Part of a small language model's weights: 8 heads of 64, 98.9M parameters.
MLP neurons of a small language model. Each row is named by its layer, matrix (gate and up: input weights; down: output weights) and neuron, and shows model dimensions 368-495. Each number is 200 + 40 x the weight over its row's rms, rounded and kept within 0 to 999. A neuron's up and down rows have the sign that makes its largest values positive.
After each neuron's rows, "fires before" lists the tokens most often just after its 100 highest values on Wikipedia text that the model never trained on.

L16.gate921,253,198,186,263,246,173,154,125,220,171,195,210,209,204,147,270,156,162,223,214,197,209,170,155,227,278,166,203,181,192,192,180,165,198,207,168,302,246,226,257,174,159,188,151,130,206,146,209,182,238,188,234,225,200,203,145,214,128,197,153,152,152,125,166,294,288,250,226,127,166,293,164,176,201,150,217,203,173,226,264,211,217,157,213,264,135,214,272,161,183,222,295,189,275,139,217,291,188,256,161,163,206,205,237,226,261,209,160,262,191,264,216,242,189,188,166,215,241,160,158,199,227,250,123,200,203,146,245
L16.up921,253,195,284,227,221,220,198,228,204,176,193,224,197,223,238,159,205,238,216,237,170,259,146,133,196,256,202,205,199,210,205,169,162,192,191,199,199,125,151,255,176,165,243,179,217,162,217,223,166,161,211,226,249,314,235,166,205,221,152,188,268,278,141,220,172,170,152,247,203,180,220,209,248,185,207,217,191,169,222,185,280,209,196,216,124,115,204,197,119,209,193,260,212,196,171,254,193,182,160,283,173,260,172,251,206,149,144,160,241,187,158,203,189,151,134,190,204,182,196,187,190,240,220,117,193,201,255,218
L16.down921,181,237,177,231,178,175,285,194,215,188,173,191,214,208,214,179,214,171,223,198,162,208,266,176,233,206,104,168,164,242,214,167,152,279,227,215,198,205,132,212,214,208,171,166,116,196,181,144,99,174,192,184,205,260,205,148,235,171,127,232,270,167,279,218,203,79,198,206,220,242,182,185,163,201,233,130,182,221,254,226,191,229,180,195,173,205,218,211,238,203,230,162,219,186,265,155,265,197,245,200,166,210,217,230,219,162,105,176,217,239,192,201,236,202,225,204,211,232,205,133,186,166,203,208,228,113,174,192
fires before: "1", "7", "3", "8", "5", "2"

L7.gate380,211,279,202,218,211,260,226,296,145,234,314,272,170,190,212,200,224,117,202,225,132,213,220,187,184,233,207,222,246,252,168,184,188,158,214,170,222,208,217,153,195,212,211,227,205,212,181,157,192,166,176,190,234,190,252,129,251,179,202,195,236,118,226,158,218,256,133,211,173,206,227,230,205,235,202,132,121,198,202,181,244,173,231,155,159,224,196,188,209,134,231,179,173,161,156,118,267,181,193,212,205,237,155,264,182,201,174,260,257,145,240,298,224,167,214,158,183,204,165,199,225,194,204,205,229,178,167,174
L7.up380,191,201,176,226,163,177,194,197,141,189,192,250,172,205,206,263,177,231,136,171,114,209,199,177,211,201,128,181,178,255,205,139,217,205,162,239,208,148,188,162,222,255,181,251,194,158,98,226,177,226,122,213,240,188,176,153,212,94,178,232,184,164,213,190,157,146,192,235,199,191,161,213,157,153,196,224,210,178,168,192,216,251,215,237,225,164,244,168,126,256,234,248,182,138,189,155,198,152,194,195,195,224,172,262,194,253,217,145,178,190,176,208,132,171,119,195,237,180,243,270,231,214,235,173,129,232,228,173
L7.down380,187,154,208,209,230,258,126,195,122,226,180,248,165,184,189,262,148,170,195,202,188,206,183,164,177,206,255,181,221,201,192,187,185,200,196,234,208,264,242,163,183,230,220,175,187,198,205,146,126,193,218,210,220,206,153,237,218,213,152,181,232,199,155,172,257,202,188,174,165,206,230,139,221,238,188,200,141,215,224,232,116,236,168,163,186,261,168,232,159,138,223,143,157,246,196,145,250,138,179,275,211,155,103,232,146,240,208,153,274,157,242,304,191,169,321,243,158,169,204,192,248,161,179,274,216,153,178,150
fires before: "6", "5", "7", "1", "9"

L7.gate1253,165,248,256,166,209,285,209,229,204,180,277,204,252,137,181,274,199,222,291,166,147,190,111,175,218,201,190,168,188,188,255,175,145,125,229,202,175,177,198,180,194,277,252,212,244,198,223,152,177,187,92,154,266,224,150,218,176,131,188,232,177,153,125,181,224,125,233,189,135,240,206,190,145,214,185,227,213,235,257,238,179,172,253,184,159,218,195,181,195,210,208,157,142,239,103,171,177,184,165,207,187,266,165,281,286,263,186,272,204,230,184,255,186,215,244,200,138,168,176,201,269,178,261,178,230,233,181,200
L7.up1253,250,140,201,183,275,242,204,268,153,174,175,202,209,165,213,202,209,217,178,121,229,265,144,144,198,153,301,222,235,272,221,138,201,154,258,229,175,227,256,185,225,222,292,128,172,233,253,228,194,158,200,239,278,204,132,219,151,273,227,163,182,265,184,258,216,214,178,212,217,157,180,277,241,206,154,232,273,314,174,174,242,135,227,197,180,196,213,282,221,183,123,181,243,136,197,274,247,157,182,163,192,205,220,210,172,202,180,143,185,244,170,263,237,195,213,208,259,242,213,185,274,239,189,206,156,204,215,179
L7.down1253,175,234,218,163,265,167,167,254,210,198,177,202,246,221,264,205,203,266,187,198,260,239,183,249,290,208,195,243,191,194,164,224,164,261,136,231,180,256,250,251,174,178,184,148,186,196,185,173,264,156,189,158,158,150,198,138,215,196,196,121,144,130,277,161,213,131,169,181,241,181,204,124,182,221,265,85,110,152,191,205,233,201,226,184,233,208,227,194,193,253,246,193,212,165,164,216,171,214,227,190,224,121,234,161,169,263,154,191,275,190,205,188,188,261,259,176,214,221,173,265,253,194,228,262,167,260,104,165
fires before: "0", "2", "1", "4", " ", "5"

L12.gate866,209,168,216,221,151,222,144,219,139,94,220,161,232,230,144,179,179,218,238,248,214,167,213,215,125,222,200,209,190,239,263,137,224,229,173,138,212,256,193,138,289,209,266,181,128,176,225,199,211,199,220,175,208,195,165,170,212,261,327,179,238,238,172,180,202,203,253,153,182,199,229,217,193,178,221,183,254,259,148,224,185,121,145,187,205,189,255,242,183,188,145,192,166,235,224,213,255,198,180,162,211,248,259,207,209,240,286,238,173,144,186,236,261,319,210,203,156,156,222,168,202,198,171,239,155,198,213,277
L12.up866,271,128,244,190,145,248,105,259,227,210,212,208,181,141,140,203,256,174,231,173,189,202,120,246,178,222,212,147,260,178,185,184,230,104,185,181,196,175,176,190,242,252,146,193,194,122,231,199,216,192,207,201,160,181,163,264,194,180,182,218,173,171,252,218,98,193,212,166,167,235,240,160,208,185,210,184,206,147,160,242,164,143,122,195,165,169,230,190,105,209,185,164,311,283,255,153,184,232,165,203,194,301,180,240,239,243,208,171,161,163,227,167,151,213,219,170,226,170,239,168,198,180,173,206,216,215,204,168
L12.down866,211,204,234,185,223,187,174,143,225,134,230,246,195,236,240,211,245,175,121,225,195,178,278,192,159,222,261,224,134,238,173,137,193,185,162,157,202,236,206,227,195,189,220,193,203,143,252,163,196,174,220,248,240,170,209,175,204,239,202,150,227,201,367,216,147,217,259,194,219,267,226,208,118,197,229,216,162,242,200,146,249,203,178,243,122,219,174,232,188,214,197,193,161,187,214,184,194,224,182,223,238,178,202,202,235,199,190,262,214,119,240,258,234,219,233,177,217,280,207,108,336,144,97,187,192,183,131,245
fires before: "5", "6", "9", "8", "7", "4"

L12.gate236,191,251,232,190,127,160,144,233,201,203,235,143,173,198,270,203,199,190,241,240,252,198,179,171,193,165,223,196,172,260,196,183,133,222,212,205,195,307,186,201,183,179,219,205,155,207,206,219,188,139,217,200,242,196,183,243,198,209,205,175,184,158,126,267,213,208,214,194,190,240,199,222,214,229,167,222,232,279,216,250,252,193,241,194,230,214,208,212,259,152,271,225,155,234,111,159,207,173,248,213,188,270,168,217,179,204,155,164,155,194,223,209,133,311,235,152,207,138,235,262,307,219,229,240,245,193,264,145
L12.up236,177,273,253,158,154,159,196,179,196,169,243,259,175,180,256,219,166,207,180,221,213,195,117,196,182,237,187,226,171,279,232,161,208,258,277,206,204,213,201,192,175,231,194,184,200,155,182,147,186,232,178,187,241,230,197,246,213,137,199,167,239,226,217,194,163,201,279,105,226,187,271,218,159,184,239,235,208,218,236,113,180,239,153,126,206,268,235,198,255,166,212,206,203,189,145,131,233,222,227,202,170,212,153,225,181,144,166,244,124,212,239,173,209,306,150,165,190,177,204,215,226,254,212,223,248,184,215,174
L12.down236,162,269,259,233,177,197,217,227,212,245,227,214,175,217,184,96,196,238,271,183,190,264,182,152,181,196,155,219,242,242,178,195,88,226,251,235,210,216,233,183,251,270,223,215,273,236,202,225,187,237,177,144,214,193,185,204,200,193,218,148,242,160,190,179,211,159,130,209,250,204,274,260,232,211,188,199,203,186,147,239,207,166,204,197,208,292,161,175,180,184,181,210,180,196,170,153,193,170,242,192,194,181,239,203,209,153,207,149,185,218,215,183,128,270,187,232,226,161,165,168,215,260,225,243,169,190,295,181
fires before: "1", "8", "3"

L13.gate834,278,231,222,234,235,168,209,187,218,210,218,237,169,208,173,211,180,174,241,212,208,163,160,241,231,249,173,183,183,206,184,162,300,178,199,157,163,222,203,184,173,143,174,162,153,136,236,161,278,221,181,221,209,206,194,202,224,247,318,203,187,149,139,149,258,268,162,222,203,146,249,157,191,243,82,255,225,219,215,252,99,213,149,172,209,163,173,221,143,230,205,183,200,191,236,204,196,259,170,199,274,183,212,228,253,222,325,222,224,210,219,228,229,245,181,161,255,166,192,238,204,183,250,199,147,197,195,142
L13.up834,244,265,196,170,274,265,242,162,209,158,226,244,124,151,246,234,179,236,239,170,116,183,172,242,212,196,98,144,217,155,185,193,193,213,161,202,196,212,200,247,322,160,233,201,188,215,249,254,251,99,193,197,180,165,244,240,196,162,133,210,287,121,147,160,193,140,198,175,228,200,137,172,223,171,254,222,267,200,236,225,218,204,144,203,196,227,175,190,159,187,236,132,163,247,142,183,176,171,167,216,157,213,185,246,213,131,221,241,229,206,216,202,167,222,195,234,165,206,181,167,169,140,202,153,169,189,175,233
L13.down834,249,267,125,171,209,262,203,184,222,162,223,193,165,146,260,276,181,227,163,169,220,237,183,136,305,175,174,156,156,150,135,173,209,272,191,196,206,200,164,158,195,259,239,123,173,172,198,229,191,190,183,224,243,189,180,148,236,176,207,182,228,161,174,263,262,167,202,199,284,224,238,238,233,279,214,125,167,227,211,151,156,137,223,170,217,166,149,195,170,253,220,147,190,215,203,190,205,232,259,198,195,259,165,207,237,206,192,175,147,189,161,217,208,212,152,238,273,141,247,252,156,208,245,160,247,182,241,208
fires before: ",", "0", "2", "1", " "

L12.gate540,284,196,189,165,176,200,248,274,133,160,137,209,101,169,227,247,203,233,177,243,279,159,243,177,224,228,267,273,254,229,195,189,173,245,226,112,152,142,148,195,153,223,219,142,229,159,232,207,251,137,207,232,176,227,258,254,211,132,137,219,212,188,230,217,179,211,182,177,200,184,139,217,213,231,209,225,206,255,289,209,299,229,245,182,272,178,204,157,243,129,165,177,247,248,154,234,200,156,173,216,219,162,193,147,189,164,209,178,126,179,191,206,252,257,274,145,267,220,213,287,189,186,135,211,217,234,224,149
L12.up540,224,258,169,157,235,209,207,216,181,145,261,235,174,218,241,198,233,175,218,207,267,160,257,243,203,217,190,143,195,260,136,192,159,196,218,205,109,249,194,208,211,197,158,235,242,142,214,230,174,180,149,215,124,184,186,232,211,197,204,236,225,205,160,121,180,242,217,185,229,161,182,204,193,259,205,205,195,242,265,203,162,159,240,270,169,201,225,214,170,155,256,106,196,230,172,202,203,118,251,238,258,214,152,197,209,252,247,223,246,238,171,165,182,240,274,215,111,182,225,122,239,95,265,216,174,193,232,195
L12.down540,160,132,148,297,155,200,207,210,239,252,162,191,142,280,171,187,239,191,176,175,201,226,166,205,183,183,182,163,203,195,139,205,187,109,237,242,190,170,221,194,232,222,217,241,261,202,205,171,200,127,198,219,205,110,244,183,148,101,283,118,250,191,187,237,175,177,177,227,161,186,213,218,232,153,207,204,222,244,156,169,239,180,218,203,186,291,230,171,222,209,256,183,200,181,234,232,170,184,199,246,211,193,178,163,156,260,193,114,226,263,206,172,201,167,252,219,205,173,193,243,210,249,272,211,204,175,192,239
fires before: "3", "2", "4"

L7.gate132,181,245,244,164,227,199,186,270,205,176,192,200,174,214,213,152,214,194,161,223,239,192,253,232,218,220,185,233,187,107,131,220,226,233,247,187,166,231,178,211,232,257,285,189,235,168,198,228,188,187,195,197,208,202,264,242,273,273,179,167,151,195,206,204,195,222,219,216,203,178,202,295,226,177,199,203,208,97,260,149,224,161,144,127,173,233,213,203,110,194,182,210,174,183,189,216,260,220,179,215,218,284,264,167,246,167,274,214,209,207,146,232,295,142,160,197,98,195,211,175,158,186,219,237,231,259,210,183
L7.up132,197,242,219,265,172,209,157,186,244,181,209,244,232,173,144,191,139,224,135,235,278,213,211,206,184,256,122,222,132,227,165,131,216,214,188,163,224,225,286,243,272,247,208,160,206,240,254,178,254,211,136,219,205,140,245,232,197,221,259,177,210,169,82,232,144,122,259,211,223,153,210,219,138,169,173,279,185,158,210,206,193,207,240,249,284,202,193,230,180,171,133,234,166,197,172,187,227,198,207,174,247,226,191,219,188,143,313,175,222,201,147,188,196,228,162,216,115,207,231,271,227,191,218,202,200,180,301,192
L7.down132,205,173,193,243,196,227,283,187,162,174,173,249,178,206,167,185,212,232,192,168,191,232,218,171,154,252,150,251,230,141,212,242,278,211,206,175,262,231,178,237,181,200,173,227,190,149,245,239,187,180,211,187,218,178,229,216,282,207,210,213,168,333,139,256,210,233,225,190,170,211,169,260,215,167,153,166,270,159,280,208,152,216,210,125,186,294,245,225,199,248,129,203,191,175,230,169,258,161,204,199,101,232,190,164,217,169,233,257,205,247,206,168,285,165,210,168,203,209,210,175,137,212,172,210,228,204,249,206
fires before: "1", "0", "2", "4", "3", "5"

L16.gate261,219,217,246,292,153,255,219,201,148,198,201,153,169,108,154,234,155,189,217,220,152,144,184,111,191,220,233,191,197,240,245,161,198,172,225,169,228,245,186,108,138,192,245,280,150,194,240,244,162,186,170,190,125,223,282,219,186,196,162,193,219,241,136,182,204,165,215,219,216,233,136,183,248,180,235,236,248,149,242,222,164,178,205,153,197,239,189,283,124,226,190,172,280,195,239,227,237,163,186,202,185,211,185,245,179,244,219,142,170,143,258,184,210,216,219,226,222,181,152,197,234,224,225,300,181,219,220,212
L16.up261,168,195,168,142,197,173,192,134,163,213,155,178,218,306,178,217,171,111,224,165,201,167,184,159,239,225,197,220,240,204,205,182,147,125,278,192,252,196,232,189,188,208,221,203,203,216,165,195,212,189,210,236,180,225,196,277,181,234,168,190,207,247,262,143,270,244,228,142,157,202,163,218,239,261,216,194,163,241,208,229,226,138,124,185,270,201,151,238,220,197,236,257,249,130,240,195,213,175,267,213,211,165,207,197,206,231,161,141,229,203,264,165,258,180,183,189,200,165,213,209,163,202,158,200,232,118,149,147
L16.down261,236,182,212,213,211,143,172,153,238,235,96,210,258,204,196,205,115,206,271,172,228,188,220,188,159,152,157,216,188,219,170,248,168,252,211,243,207,191,235,212,160,166,215,189,259,232,234,153,210,232,185,184,201,134,180,173,180,206,210,263,270,243,168,164,239,212,186,181,185,176,217,151,170,236,209,230,224,191,240,196,204,204,211,200,296,121,167,205,169,114,290,249,230,198,144,181,164,190,175,193,176,120,234,228,175,242,220,212,152,281,149,174,163,219,200,223,262,209,267,240,221,246,297,219,217,147,137,139
fires before: "2", "1", " ", "3", "4"

L12.gate127,131,147,201,209,162,179,279,199,166,236,234,223,180,224,258,152,160,128,169,168,197,190,179,170,153,187,178,194,218,219,201,235,183,172,111,184,156,161,158,136,104,191,140,254,204,193,202,191,189,96,98,191,272,195,235,169,193,231,228,219,223,279,155,245,267,241,238,151,171,193,169,202,192,200,241,193,163,204,159,177,211,205,162,196,214,238,188,227,179,211,203,264,214,139,138,158,228,172,235,168,204,138,143,257,113,245,188,230,210,217,198,215,238,186,141,208,179,183,225,174,184,143,213,167,166,239,162,237
L12.up127,222,156,182,282,168,141,215,140,136,186,171,187,350,239,235,193,223,244,212,161,214,175,199,215,210,199,177,265,160,220,230,159,104,201,273,191,134,139,204,177,210,235,207,158,254,231,105,233,256,136,175,246,123,250,217,245,203,198,156,233,199,302,238,200,199,211,162,221,153,205,206,189,215,217,141,230,248,170,233,147,225,254,159,212,251,228,195,245,211,237,216,218,214,202,191,189,162,125,210,218,185,178,204,258,254,251,179,212,167,181,162,152,220,173,149,108,230,184,212,185,174,149,202,276,182,238,220,230
L12.down127,239,151,169,243,238,158,164,240,219,260,160,169,214,172,129,214,193,123,210,149,162,110,202,203,83,109,152,216,256,246,191,167,235,247,191,215,114,237,174,187,173,186,217,180,207,235,237,213,193,140,117,191,177,167,228,185,160,188,210,204,256,183,144,216,251,155,134,211,232,189,286,219,212,266,217,171,190,156,206,140,98,226,187,169,200,238,238,177,169,149,179,219,187,165,148,189,184,242,264,189,162,253,213,183,110,216,169,236,130,201,208,246,202,167,152,139,192,141,254,159,196,194,151,151,165,277,161,260
fires before: "1", "2", " ", "3", "9"

L13.gate957,144,234,211,247,246,196,163,225,204,237,179,189,228,187,175,244,242,245,225,177,142,208,193,225,176,164,205,166,152,118,192,230,216,223,163,248,253,216,166,176,229,205,215,211,243,199,226,214,178,230,163,226,205,222,205,224,201,193,261,176,119,167,177,197,128,241,199,167,186,336,135,235,277,219,173,188,217,197,152,182,174,196,209,168,181,231,240,171,214,128,195,223,207,210,175,193,162,186,212,173,183,217,281,175,151,196,185,222,117,193,232,169,137,176,187,166,234,218,209,229,197,141,222,207,248,182,154,194
L13.up957,209,250,282,191,224,157,271,236,173,241,126,192,162,215,205,246,240,191,157,207,259,191,178,202,238,199,158,124,229,191,238,202,270,169,236,115,221,178,174,190,189,234,259,253,106,231,181,185,267,174,188,226,230,163,197,171,173,155,213,195,189,139,239,250,176,174,218,217,239,225,231,196,184,157,164,217,227,241,239,219,256,259,238,235,201,200,181,249,212,136,246,154,148,188,198,187,224,208,157,178,254,171,175,277,275,216,269,229,191,234,262,179,197,220,178,294,209,237,170,219,158,257,168,163,224,176,232,140
L13.down957,194,116,231,242,223,220,237,187,246,136,211,200,214,222,268,203,236,328,173,165,182,212,230,234,232,198,226,147,112,205,188,249,177,190,161,187,225,173,254,188,205,152,133,247,226,190,216,189,198,232,241,234,163,184,194,180,140,191,165,218,239,170,157,183,180,260,200,155,124,161,237,145,233,236,225,214,180,229,212,215,253,296,213,165,258,175,158,173,227,227,206,222,203,166,269,184,170,151,154,201,209,292,198,156,214,126,173,133,189,168,230,133,116,229,172,225,212,231,165,155,182,131,214,232,234,191,198,223
fires before: ".", " |"

L7.gate1248,186,192,210,233,193,210,241,192,230,171,233,178,211,213,278,245,126,122,285,183,146,147,238,226,198,191,277,149,183,211,179,155,186,208,176,191,187,183,191,145,159,207,228,170,177,256,235,171,254,222,130,195,223,228,190,139,156,106,195,184,245,188,132,213,243,217,177,200,191,222,221,221,226,265,196,217,196,178,239,178,160,210,217,187,176,231,154,169,175,179,182,130,245,171,186,263,143,143,166,271,215,210,210,220,201,183,199,172,122,194,164,246,171,165,248,220,222,196,201,118,204,203,258,231,191,215,182,203
L7.up1248,205,220,208,265,95,190,213,142,208,247,170,184,252,157,196,281,155,130,198,143,156,195,185,204,204,237,262,144,190,228,202,259,207,161,260,225,69,152,231,170,197,145,190,179,236,198,262,188,210,220,180,211,172,260,279,180,181,211,186,265,186,209,123,130,215,233,254,229,138,201,190,181,192,242,233,158,244,266,194,232,156,226,223,263,184,262,223,313,224,252,164,168,212,123,217,284,165,81,200,194,187,196,230,216,211,205,253,226,165,272,246,229,237,185,178,229,270,163,206,206,196,206,233,231,198,117,239,186
L7.down1248,239,257,225,139,236,201,165,212,171,206,313,303,181,196,217,222,198,306,221,217,154,174,250,134,187,223,171,172,150,132,219,194,198,158,205,200,151,268,213,223,187,179,202,171,221,193,226,159,196,254,167,163,197,216,148,123,240,245,130,209,141,164,210,214,166,172,255,151,137,178,248,149,253,184,233,175,206,146,237,177,193,194,247,204,220,154,200,149,241,218,235,178,175,200,267,237,201,209,196,272,141,260,197,234,216,162,213,244,212,213,206,189,205,185,261,235,168,135,279,216,142,212,147,173,257,129,152,245
fires before: " ", "0", "1", "L"

L16.gate703,232,224,253,190,203,255,203,152,219,185,205,169,142,187,189,201,193,171,189,154,235,178,267,246,199,283,193,161,218,230,196,103,187,259,224,142,216,239,155,215,182,238,205,154,206,195,134,234,225,200,204,268,227,212,251,261,217,163,221,185,169,175,174,107,252,232,160,268,253,171,205,295,240,115,210,250,194,254,168,164,174,162,151,237,210,169,241,218,171,190,210,170,243,199,189,243,212,146,197,144,163,192,275,204,186,192,188,104,189,234,227,174,231,219,222,120,247,224,165,208,277,238,195,225,192,113,249,130
L16.up703,274,195,147,160,221,199,293,119,191,121,229,239,216,184,268,219,224,192,205,205,177,135,226,157,242,252,238,257,215,225,202,185,179,226,260,318,155,190,185,263,223,200,262,166,167,132,206,152,200,184,198,212,214,248,172,264,224,216,148,190,224,212,196,195,216,195,231,143,197,164,184,222,189,199,230,245,159,140,175,232,142,169,118,214,207,247,177,212,201,159,155,193,230,260,186,167,161,193,175,125,251,263,189,176,228,194,187,196,218,173,205,155,243,154,158,184,183,227,185,189,155,252,196,207,158,212,263,181
L16.down703,225,175,256,246,149,250,226,162,193,182,209,239,193,206,223,237,154,156,308,185,160,197,237,241,185,228,155,250,128,177,259,142,242,143,205,128,123,173,200,232,183,181,203,152,226,193,172,182,229,181,150,244,225,159,244,243,158,189,176,273,242,182,204,176,292,217,201,175,182,187,212,211,217,149,170,158,161,163,208,134,221,222,178,223,278,181,181,139,147,206,198,184,232,260,159,193,199,202,143,259,186,226,237,206,249,243,207,235,192,223,252,172,198,113,169,225,206,230,178,245,202,250,133,185,264,192,173,196
fires before: "1", "2", "3", "7", "8"

L16.gate147,148,244,130,243,215,207,136,208,192,177,187,134,228,153,168,179,305,224,175,223,118,222,159,189,272,243,123,278,184,244,205,137,172,220,176,253,189,218,210,201,191,265,148,88,241,265,196,168,178,113,148,209,216,126,168,190,172,143,235,215,236,197,179,186,248,181,209,193,142,187,205,224,209,255,245,232,147,196,184,168,203,198,161,62,162,113,306,195,177,123,154,193,227,253,142,197,213,222,171,244,233,164,152,215,166,258,172,181,291,228,152,170,185,127,166,250,176,204,174,188,147,273,224,157,204,226,237,219
L16.up147,215,233,167,211,156,172,175,218,190,194,149,265,190,201,155,184,264,169,186,187,79,224,160,135,186,170,190,251,220,224,234,110,199,232,194,201,212,168,164,145,226,139,208,198,266,185,147,186,196,220,165,201,246,201,151,202,215,172,187,216,234,230,237,156,205,143,169,170,229,155,183,256,322,166,246,201,219,219,226,257,203,165,192,159,188,164,221,243,160,170,217,153,237,220,128,73,165,272,243,149,228,163,237,102,163,204,164,181,210,171,171,215,188,277,138,233,235,157,200,264,176,187,202,239,105,143,259,154
L16.down147,186,175,216,182,140,200,163,238,237,179,199,243,161,231,193,182,275,155,89,189,173,162,209,215,203,86,212,237,162,190,185,195,215,271,237,254,188,239,183,163,216,179,179,167,199,225,201,219,214,235,155,235,183,263,292,203,144,226,224,148,189,211,107,257,206,214,242,189,201,222,154,191,255,191,241,194,252,208,178,175,262,220,217,168,176,229,233,197,189,265,179,192,98,191,216,214,204,200,129,138,209,264,191,155,264,170,196,206,237,201,203,148,163,199,186,239,242,239,192,205,254,289,184,137,181,208,177,207
fires before: "1", "2", "3", "4", "5", "8"

L11.gate740,201,246,292,283,178,205,159,200,88,202,183,221,153,226,256,227,184,144,223,260,170,174,187,216,189,177,154,182,124,201,261,180,252,194,193,111,192,224,236,206,236,233,181,181,153,167,225,204,188,224,147,200,170,133,186,185,124,234,221,205,209,146,245,233,199,239,204,233,204,213,178,204,173,139,250,202,127,220,183,270,231,139,104,181,202,131,239,242,170,262,189,228,174,217,210,109,162,238,216,127,174,158,199,330,241,158,187,195,212,178,156,189,264,170,228,225,199,215,197,265,203,250,147,240,261,144,168,198
L11.up740,176,218,212,209,120,201,153,164,289,238,273,209,253,190,264,195,198,146,233,215,197,147,207,144,199,189,153,184,229,185,220,175,161,186,259,264,279,187,155,228,190,207,233,225,268,200,156,210,125,152,205,193,147,235,156,219,159,196,243,245,210,192,236,136,243,201,168,249,132,238,199,169,233,199,194,178,164,156,157,208,175,219,169,169,127,223,191,200,67,221,181,260,147,162,196,216,225,169,196,233,181,298,195,178,131,258,222,185,204,168,270,149,167,183,89,132,164,235,196,220,128,228,164,178,156,196,147,263
L11.down740,198,145,154,150,231,239,206,171,206,227,202,179,235,196,190,197,222,204,205,176,199,140,51,183,280,244,222,190,273,209,207,211,140,149,257,215,156,182,245,200,162,174,230,201,197,230,167,197,153,125,188,212,159,198,298,159,205,162,172,172,217,205,154,230,170,253,158,168,183,180,193,212,220,215,233,235,164,178,242,188,207,231,200,175,204,240,174,137,192,199,127,253,228,222,189,218,143,202,199,188,236,230,196,267,109,155,175,194,215,237,191,225,206,262,160,262,237,207,217,177,220,239,207,184,170,208,195,111
fires before: "6", "7", "8", "5"

L12.gate875,202,246,217,194,202,224,242,162,153,134,147,201,202,198,137,204,194,176,144,238,163,159,103,242,136,190,166,269,224,157,153,196,205,251,128,235,158,223,188,210,173,206,199,256,215,223,185,172,160,190,225,175,106,140,217,190,287,198,205,223,163,183,220,225,193,262,130,177,170,194,184,255,172,177,203,226,175,232,275,283,326,197,204,233,181,201,266,214,207,129,169,153,183,168,189,297,209,245,270,179,271,193,198,250,114,218,205,235,203,238,198,225,221,216,212,181,236,216,220,253,188,239,143,287,194,157,138,225
L12.up875,242,205,154,162,263,191,193,187,203,142,247,204,175,229,163,224,231,204,159,193,185,207,240,274,220,253,202,173,183,173,201,140,182,203,146,220,134,164,188,273,196,217,239,173,188,135,265,175,226,213,234,215,183,238,219,179,210,230,183,212,116,191,263,170,168,260,146,183,177,221,113,219,166,177,184,235,210,167,216,192,174,195,199,177,207,222,215,198,207,78,193,148,186,131,232,201,202,244,148,132,173,219,216,142,201,196,229,192,257,226,213,0,230,194,170,201,261,187,159,121,234,212,201,162,214,240,209,161
L12.down875,169,255,154,190,223,226,210,194,91,191,268,189,163,256,219,134,182,153,210,175,240,91,171,208,156,118,278,212,134,199,214,207,251,170,189,183,258,182,273,203,138,201,217,243,193,191,169,232,196,191,128,225,188,195,187,145,231,164,148,267,212,210,205,153,192,209,201,137,203,165,205,198,147,119,184,218,199,204,210,226,176,212,204,127,231,207,153,232,177,195,178,169,176,242,220,276,178,210,243,207,270,148,260,209,220,213,199,242,205,166,231,214,198,246,229,168,206,226,263,175,265,168,216,176,162,180,242,183
fires before: "1", "2", "5", "3", "8", ","

L12.gate85,169,221,206,213,229,115,132,271,201,174,178,182,164,162,170,196,187,103,250,209,228,267,282,181,156,225,184,253,214,215,193,165,236,202,231,218,206,205,155,142,226,187,170,240,184,158,177,200,190,234,183,112,226,187,263,196,197,203,261,189,225,154,130,213,248,235,302,265,175,236,202,195,230,150,260,199,179,183,196,234,290,240,172,150,177,133,254,269,157,218,240,199,209,187,222,165,189,234,184,166,246,223,208,169,264,251,199,151,196,167,194,240,182,187,150,127,183,203,254,185,213,237,211,242,186,216,238,247
L12.up85,164,250,235,251,183,209,180,265,222,204,160,227,180,171,175,138,148,209,189,187,175,269,188,165,176,220,111,205,165,135,207,178,173,140,179,216,216,209,204,202,188,209,145,160,121,161,190,232,210,197,231,175,197,189,229,157,146,183,251,222,276,254,265,227,214,205,223,193,218,209,232,222,145,204,216,129,135,81,148,224,240,179,204,100,165,141,262,193,147,235,152,206,216,210,237,139,216,193,208,212,189,255,149,234,186,206,262,190,206,196,188,195,161,165,224,147,198,271,227,216,189,245,187,186,190,182,299,179
L12.down85,67,196,187,249,111,232,195,191,177,195,208,211,224,225,176,147,212,256,229,204,193,259,219,152,145,145,268,199,230,147,178,202,140,150,153,207,183,216,234,181,186,227,171,167,178,246,216,244,183,179,192,129,193,212,218,164,159,174,163,149,169,166,121,224,206,233,224,197,207,223,154,208,183,192,164,149,181,153,228,156,294,152,205,176,111,218,107,195,144,179,200,246,212,246,186,209,182,169,149,214,160,251,171,222,164,214,293,265,261,246,227,115,178,244,193,300,216,115,176,213,163,187,222,172,226,138,231,131
fires before: "7", "eder", "6", "5", "1"